Part of a small language model's weights: 11 layers, 3 heads of 64.
MLP neurons of a small language model. Each row is named by its layer, matrix (up: input weights; down: output weights) and neuron, and shows model dimensions 96-223. Each number is 500 + 50 x the weight over its row's rms, rounded and kept within 0 to 999. Numbers have three digits each.
After each neuron's rows, "fires before" lists the tokens most often just after its 100 highest values on Wikipedia text that the model never trained on. A number after a token or word is its count.

L6.up111:474568475517417505513532442435444482467440545531443500494519488479481566503511498412498485525542468479557419474411525528536588492396451394523518482494494421544541444476564528498543555494548565417468459387519418388445520478536465493489493572484508488478475454595541490484557433406406534501542500578559475450613535444503415525464461534452517492514516600511454546398479506466523544452508
L6.down111:492488557443484559468495347508502506546487499500516451522570602579523505467426508486545538503535511449506462483485406554426452524505451428537532441547464531567476546526524519479514509535613571513577522549482535523515494524425381380490433524518523466498499497528380579521440493467549462500460438535563492584445449550548390480490519423537480564512505500534565614585470504428540594556599
fires before: "s" 18, "ed" 12, " of" 10, "ing" 7, " in" 6

L3.up834:413487557436492508417495548579475484550399487633509497481448380422401464523516493428592479550509497461483507547527426667475384524427541437460449469402539504480563531484580483506512549451567581512652548485547446482417475480564549517508559463451450467446523448439446441446545510442493508464467552607563402552502489466510431457590452520584469516435558482457425513477496562563593466505579
L3.down834:423515503449504346424461545466613496513540484484492467489520530556485490462398482515494528605529446496453486534529526534438494462499433538469514416434563476567505563512517479564540512520464555409515504454473535475445548589511540455508484552494424441496445513573406541549503589522456519495518472522559458512447528527472478490541464596582542527376594544604496518477600492559495455492514
fires before: "ed" 54, "ing" 11, " the" 4, "es" 4

L6.up706:536535428451504523580367570499508542465480522516438556464457412527475480530419456470553564438592532481589516541391555484518579518541436434467474461397473413457517487367589456573532470473518557506438472418399495478479449485553457485477467529504539471524505483450440498500486558531534478386501500400511413544493476535493357557488537567441508531506489586548468579521544463515518430545496
L6.down706:470559512463472437454554569517484576446459510520516472549562590514505464468506439543556540533504547488535530489571524502397482501444489509474570414573558451597492534368450571517448446469511543500579505488529528485492401496369480460530448516499499453472521533472452567414376496465560516472453461419448517509557487555473535577542502471417578551463546539488513528452516506523595515538530
fires before: "ed" 33, "ing" 15, "s" 7, "ment" 6, " of" 6

L6.up21:576506400458531373525439582523527474510612461525427571488471479516448528495453543434510465556439566550571419511446530495485581581548441482568463458427522498508542532491488462489510537443654562465446519477525488414451664504470495545513503445582504526474514568533460453498489516540479528528386544462576443566492594514508382525518420544544553533504494550521455451502491499531644472459503
L6.down21:418441528591515510476460517534462526507424542410498469580529566494544548470467459569536513560511539427578544489573518486429466497469564547499583441448504481536445569518472487497520431483361503495540551462622515577479513424512512514412584400496533466463563481514356480538453510451524554408507375417541445412494514503521562474469520493571424521498484486441497517429535553575510522523559
fires before: "ed" 48, "ated" 14, "ation" 6, "ly" 5, "ing" 5

L6.up91:523578422488591491511579498580481554522512563468562483550537452405419469499549529484463534460400490544546528536566412560588583500564498474549487436465448470510469531462570490458531444497489532508471461454519467486504510537517465404498499619525431380534335569502530497622513539451504482458557490491500445508581522528523519512544584461354409441569498475516444542439591453503551461440420
L6.down91:426535482441498576392496576547516546483547506490539520575467422565454534572463397606509567413483478487464497459538647339421487480555554514538550494524543454595442599440517552559505438531498552548490503480440471450525406477569494505508554433484503465434471503464436450471565560450389451501612531470496485579527475505520512538499543496551490517445398561483497561576566586475479500498431
fires before: " " 24, "19" 13, " of" 7, "20" 6, "ing" 4, " the" 4

L6.up471:425500504522481471561576510485403390488479518532402543517469508492560506456499514463427481492550546526569442502475496528476476471600474553510488451504537518531546448496480523450508501490540490433615586580536475484359482468581526564484566537438483453519503562438477494565497471482513484434434487492537649439454489558530483533562540426484489562455395530513479549546566543503535490429500
L6.down471:467575425516533504480498495401588533444501476445425480524574550555480510477509434463525559568531590443527581560580491522483467555521472564527567477497526539541477523584508534499464390479529587564525473490530521520462465392477439428530510441413490426443518545511512576523440491532495555522533367519399510451541583580625474449547466452565550496500578520468544499479517575474483492509567
fires before: "er" 33, "ed" 8, "a" 5, "ing" 5

L3.up310:498470473555480508503483533561523487485462481542627472457544484552474472545470623472551500425448538488564522489494485581542475501535515458513555508463488487526420555478468408532558516552611403501600471449522499483589509562523487466429528585444505519460489463504430503470459499412497512449511514533524620553432596506480546584452568545525563540492536422479573563536530544543553564519503
L3.down310:405520439552440470424536535490520442504419512493521606464494523473602434482486488432460503469563478489462543582460469429410560539478452494530486465487502505584511533513501477514517455452403491469437503473538446512483465595516534619598492485435516481566497491539545429484477533523486529473438580610498531526515457437411580556534485590528517497523516528452468499514492561444497523477465
fires before: " " 32, " a" 7, " C" 6, " A" 4, " an" 4

L3.up312:527600574530415576495529454648438379610465508555462450435462470586498468537542530400456502477525386437517608533554482467496531408485485536455499498496477470411470439465516448497481548534503491421509472510465498538511538509505468466524446440436482519563549565425460529474464531480541558488503497433545526484504440500573549523549506457529460479476500476505398583588540503461530453497644
L3.down312:434500499467570451490497497485505548493499491501492540536564505456552556431498474593491490507419375459547518538496519472381458565452491536479488520499577561567466546509540450474472508555461535455560621543530575536508464574456533646461494556546410501474511447537494502528560482488482480466452510546515551456479556488499522491415523423539421564448565382557540515464521556421490475517455
fires before: " " 21, "ia" 16, "n" 12, "a" 7, "t" 6, "y" 5

L4.up665:497511554479561453487485522427483550499460479545497517440486435433451546575458543455494563596457573530478419480451455507502490510492486416553481564539490468540492515480534464554569383580539514414509440417503478525503503431597532514487544437543558528453429540461525540526431493472427440518549465500586619465501495492436520509570435601519492516452517517550484457548532511575556491489544
L4.down665:505557633487477536470497466512466505543412505466519478504471505461486446617511497519486498547549499504397447518519578494506630544504519543502523557484517436515503466489501493421520536587457466547470493571401518456435512494518522476471512497469498507536471461570500462461412505546515454488589443547441491486473484441517487559497507461461453427470550419523517494500502453483494521485544
fires before: " " 30, "ive" 11, "ion" 9, "ary" 5, "ed" 4, "ment" 4

L3.up961:575447555536493493482548595435536569505521474453574495550553442518585525487522518551456530425514471496457521488492550465503567477464474502390436494413565334479527496596550555423532505517505572431469477458502463472416481470587562426472421433429459462537555511515538432505543518497548504555503644474498600471564531536493581594520539524482552548540448596453530466500449566402505504534490
L3.down961:479543557563563500393553482481538522515509423467560614465429468485602500548460522488490432525459519491467502446533524470500559510488402430609530600465497464485520569556462478576381518490441598419516485555566549487495581451389485493552435498468564464541498456492505516522536347431482458379547509486446525507520516533506519516487419458470473491488456479530542493495543534452440482476444
fires before: "op" 31, "n" 9, "le" 8, "ue" 6, "ut" 4, " " 4

L6.up771:491557477565546435537477517387500537520473475535471553483482501528477431506582504533578470548455454357530424594448465486436483478435437464524398454398533485534503569481524499480520516428450560439471554414494412542495540599572443539514519461530422455410503466459520437585521527509517627547510560537483464541490521533561455592583573467494433490565423522549437585488508494443503483545520
L6.down771:483492485521500399520522507549441515524526488537608576534485574485519448551469490519590482468494506515497548429444534527506592453525540559446485551526440474452641494604479557457441463413515446478530415452444456468518523460489523466593564606473432508529502580439473538508541550384564492479472464497471496535528548464432497563446548574533518547508566418551480513474522464522582450467470
fires before: "ed" 24, "id" 7, "u" 7, "ing" 6, "ide" 5, "al" 4

L5.up719:450525583556528509512607478508397561465534516544533538480521536544488399457551488477599610440499626512472537496544486408508504551552490545534513447554502488406476532561531529464461446472524497517480434433490590568579506394452497544451559487609546520510424493438600440510532578480543457519489426449536557481511523480534435509531515631454516465339507473503443558535542478471480511434505
L5.down719:470535518459573439486488485471491597558522539524490507534509503512436479496435531476540552479538652384487465495436554431565443402499530555507533461470478438519494532488517441431494514513457510576440531505478496535450428498500551503423525484524516588523480509519551472480459559550627516460524499481469467638472603434461488595513557505452486460394538549499532534508459511505454416495533
fires before: "any" 22, "os" 13, "et" 11, "le" 10, "il" 6

L5.up874:549581478456586499504574346470483394530493484486469531522505562470463515576521490428513453580500430416415457503503506482498434516487441471466513487456452614512540544479499473413488484355549536531489526470452443468471522443584492532531536548520500520509500523495570415603524527472445517545490524422576443409568495520418509527569517461495528481474504490526490574478505503434427502579503
L5.down874:545603609464478503517490552541502550461548473540509541525384473522497518498395419546540570547477432417625527468468450589572559541576517437559521449515500497498507527509495431501548486504435454557555500499554518489463559541505449539505461383400494487549508523543480607592483545444430459519451456509490444475493548427488469428522602504538471541482457465502496490480577499522521481497503
fires before: "ed" 57, "ing" 13, "e" 6

L6.up425:517535649588441484503524488517533476444556479443642515576447521507422461419471561430576487515420396466561545493377544540533377503534497547512466449471551455463556437545408494539529468475454463655563498505530457481428568489494442605478500464526516464472457515443479443514535508516472458589523486549515371529547460511542499476612556464548523469476525452564487566455479423477525445490527
L6.down425:478528478539467387519521484459501560525495439438527540463552405549564541456506458634398602483484461441466474463537513461547567418524463520517523469551531537468515492510397579418532384561521445462588544442566525539504532508435448498506536449390533513490483502490502579558516548475520500327417434507502558465442520572585490479515555561564483610549518481549582556479492469485571534487452
fires before: "ed" 28, "e" 13, "ing" 7, "es" 5

L4.up390:499580529605463417490557575461590452499433462598576449472476501452514524475498529554454514498548500558527508476503558547483471490458479509421606505602475446459453489455506402529541460473539510506526544433423562438507541546520524493537464565517515406450455460557498498541496450491441458564534503438468546406491487516575567599496513547501559474462415489398428397569461488511498428563512
L4.down390:483456434511532453410556412504520505495568520538527468437547613529521458440490423486508473470407528465493580485552546450481505543478527531468544519548470476486477465639545543510428484592417484512550494415558520524472528435447457615509443523459446518524429443524442566479464360478490586436499567555481501503447527426506484360571455498435444547507513522563535493403466521446495398516448
fires before: "ad" 13, " be" 12, "-" 11, "b" 7, "a" 7, "al" 4

L3.up63:426446530558443526509524599465528529602502475551530542542520486576522489510467527522577508475508510452585517517463475493573517534571493489541433495466523426543439491494550485466592508469469503410416469534547574539585394415540497527434546471440503469538649541511527505470535490530552491484553540526558561532428468511518519533451477527506474503438503469468539520568489538523458473486481
L3.down63:494560493411509521513514462567504497463447462448638516433620466443521508513422467571478496444424502467420684539554515470493427464444533451511520509527434548481528448491422436603438498498542497512562537515583445538548476582529501531524420561535496558482402353508494532483540584554472556510546481575492572526527415563481518585416453488484442517530545441537506482466520488444384548496479
fires before: " " 26, " P" 7, " B" 6, " G" 5, " M" 4, " C" 4

L6.up473:500468526466467470517468526406510460505513510459507493495536448564535398448575535580484461505482461543606536519415476424466502529491482458544431499446515480565485488483463476560531572515574496514564437507474510513458522534418568545486420502497480545578522505526486493506567495518505441536541583462549428564605569465456452524494443425546491584505504512489462498535555556536530376465512
L6.down473:576492530557428478556502494497476495540596471501478442437548492624560541553459494477549507518511540545438594459515472543501479485540463571447446499440529418486497484462558397486424533651492540474500469514455489483484458446445524544505453469534513515450570502459390486537536548484418515481631621487483418486560538538537497451478463483502402470484547554504445604538401436503397499533494
fires before: "v" 23, "d" 12, "ut" 7, "m" 5, "her" 4

L3.up675:482526557417440420476552475418438491523450596502560510471448498506445475590564352532511569506450445468559493513554421566626512507515483467482544531582493454456495499516575437520550542479504547575488509526492414666420580542497513481518431610417486542478405547450497478522395473537496491487525505480480469519537407485535495422565559501499488445454578472436540534457441444556613479468526
L3.down675:620490569500429532481516507487499526476516493442481502548558492448414589413530427563562471529503432429527457536568550488523408518600505518543516456460478445519500510449452503485456445552517417436391412556426442578537453485508573528428545575519580572500520494559540489480429556457532526617545466476494496398524480471500476609475508523447538525541552572544526547517586504432485382458469
fires before: " " 40, " the" 13, "ur" 4, "ed" 4

L5.up766:530557569380431401528462536495496521583475510484523535582483551490513533506413412475434513529567549488595460462471626552494476569482414507479412486444471386483473528420474439356656401503540528470537517529413487533440473517546647469456550458493527461497491610492446501485502437581467575499478453443593450451538512417521470445577426469443460539514522489503555510525477486513495465551546
L5.down766:604491430534524444522524569401522437485478513497462461528491488551458440452524569495448466577558413558526481519448517410462503447565509501516498471530568460506582447449411580490521607550477401468561524495506458552399500443528449538446441514486494555570459501527472446540480556409501471460589497519538475492533476582477504404455536491521519614413494441525488533443526475594497409503534
fires before: "op" 19, "ion" 13, "ed" 9, "s" 8, "ance" 7, "on" 5

L3.up499:551572474520458525513563505467514531530436503507547439478520461536538533440497510526455576360575542444434513533515440475524572393595494585499541530578537502630470466466447546478503578482477563428529497466522556555521412533584521484460525428435528379525546487490444401575527460427520539540466541552549481467554562372459497422413544573535436531475458464499468561511430463531487554535563
L3.down499:410554493574499454508478478492528444495414566539674529476511525467515463529439443475467551536484512533485546494512498414449473443497483602533575497406497546504370603483575522422519468507418531426492429427590441499513515500483553581542452558536513548532544425531451531597431508479479506539533545499544472528583472484568499488500478560427493568528486420555476490466507525442500382498390
fires before: "-" 43, " " 16, "|" 7

L6.up448:499446478475510545417500492495538499441449453581510416477450581515448431470514414394500545559523472493556401504597448423443537545528553535492529496526525500481505487502447464473531545495585482600546526562474539545451485433419590476560552604508509509423482497485516438473520488381490488476639497413531566572486518524468577520458547585516485432478499470503431634534501493469506432555522
L6.down448:580476447458503568458469483459557553474574467398427405594548508503467438504528504542455546494515542446540507479478445474517484558403577555498551455518474502483479561655564589575524556564493531489458607558450465485549462482523512484489424471493584475532454413556521446466473528461472517483549519405427548531409460543455464439401467499405513516482542464482485588456449485463487417537464
fires before: " " 23, " a" 15, " the" 12, " |" 4, " in" 4, " an" 4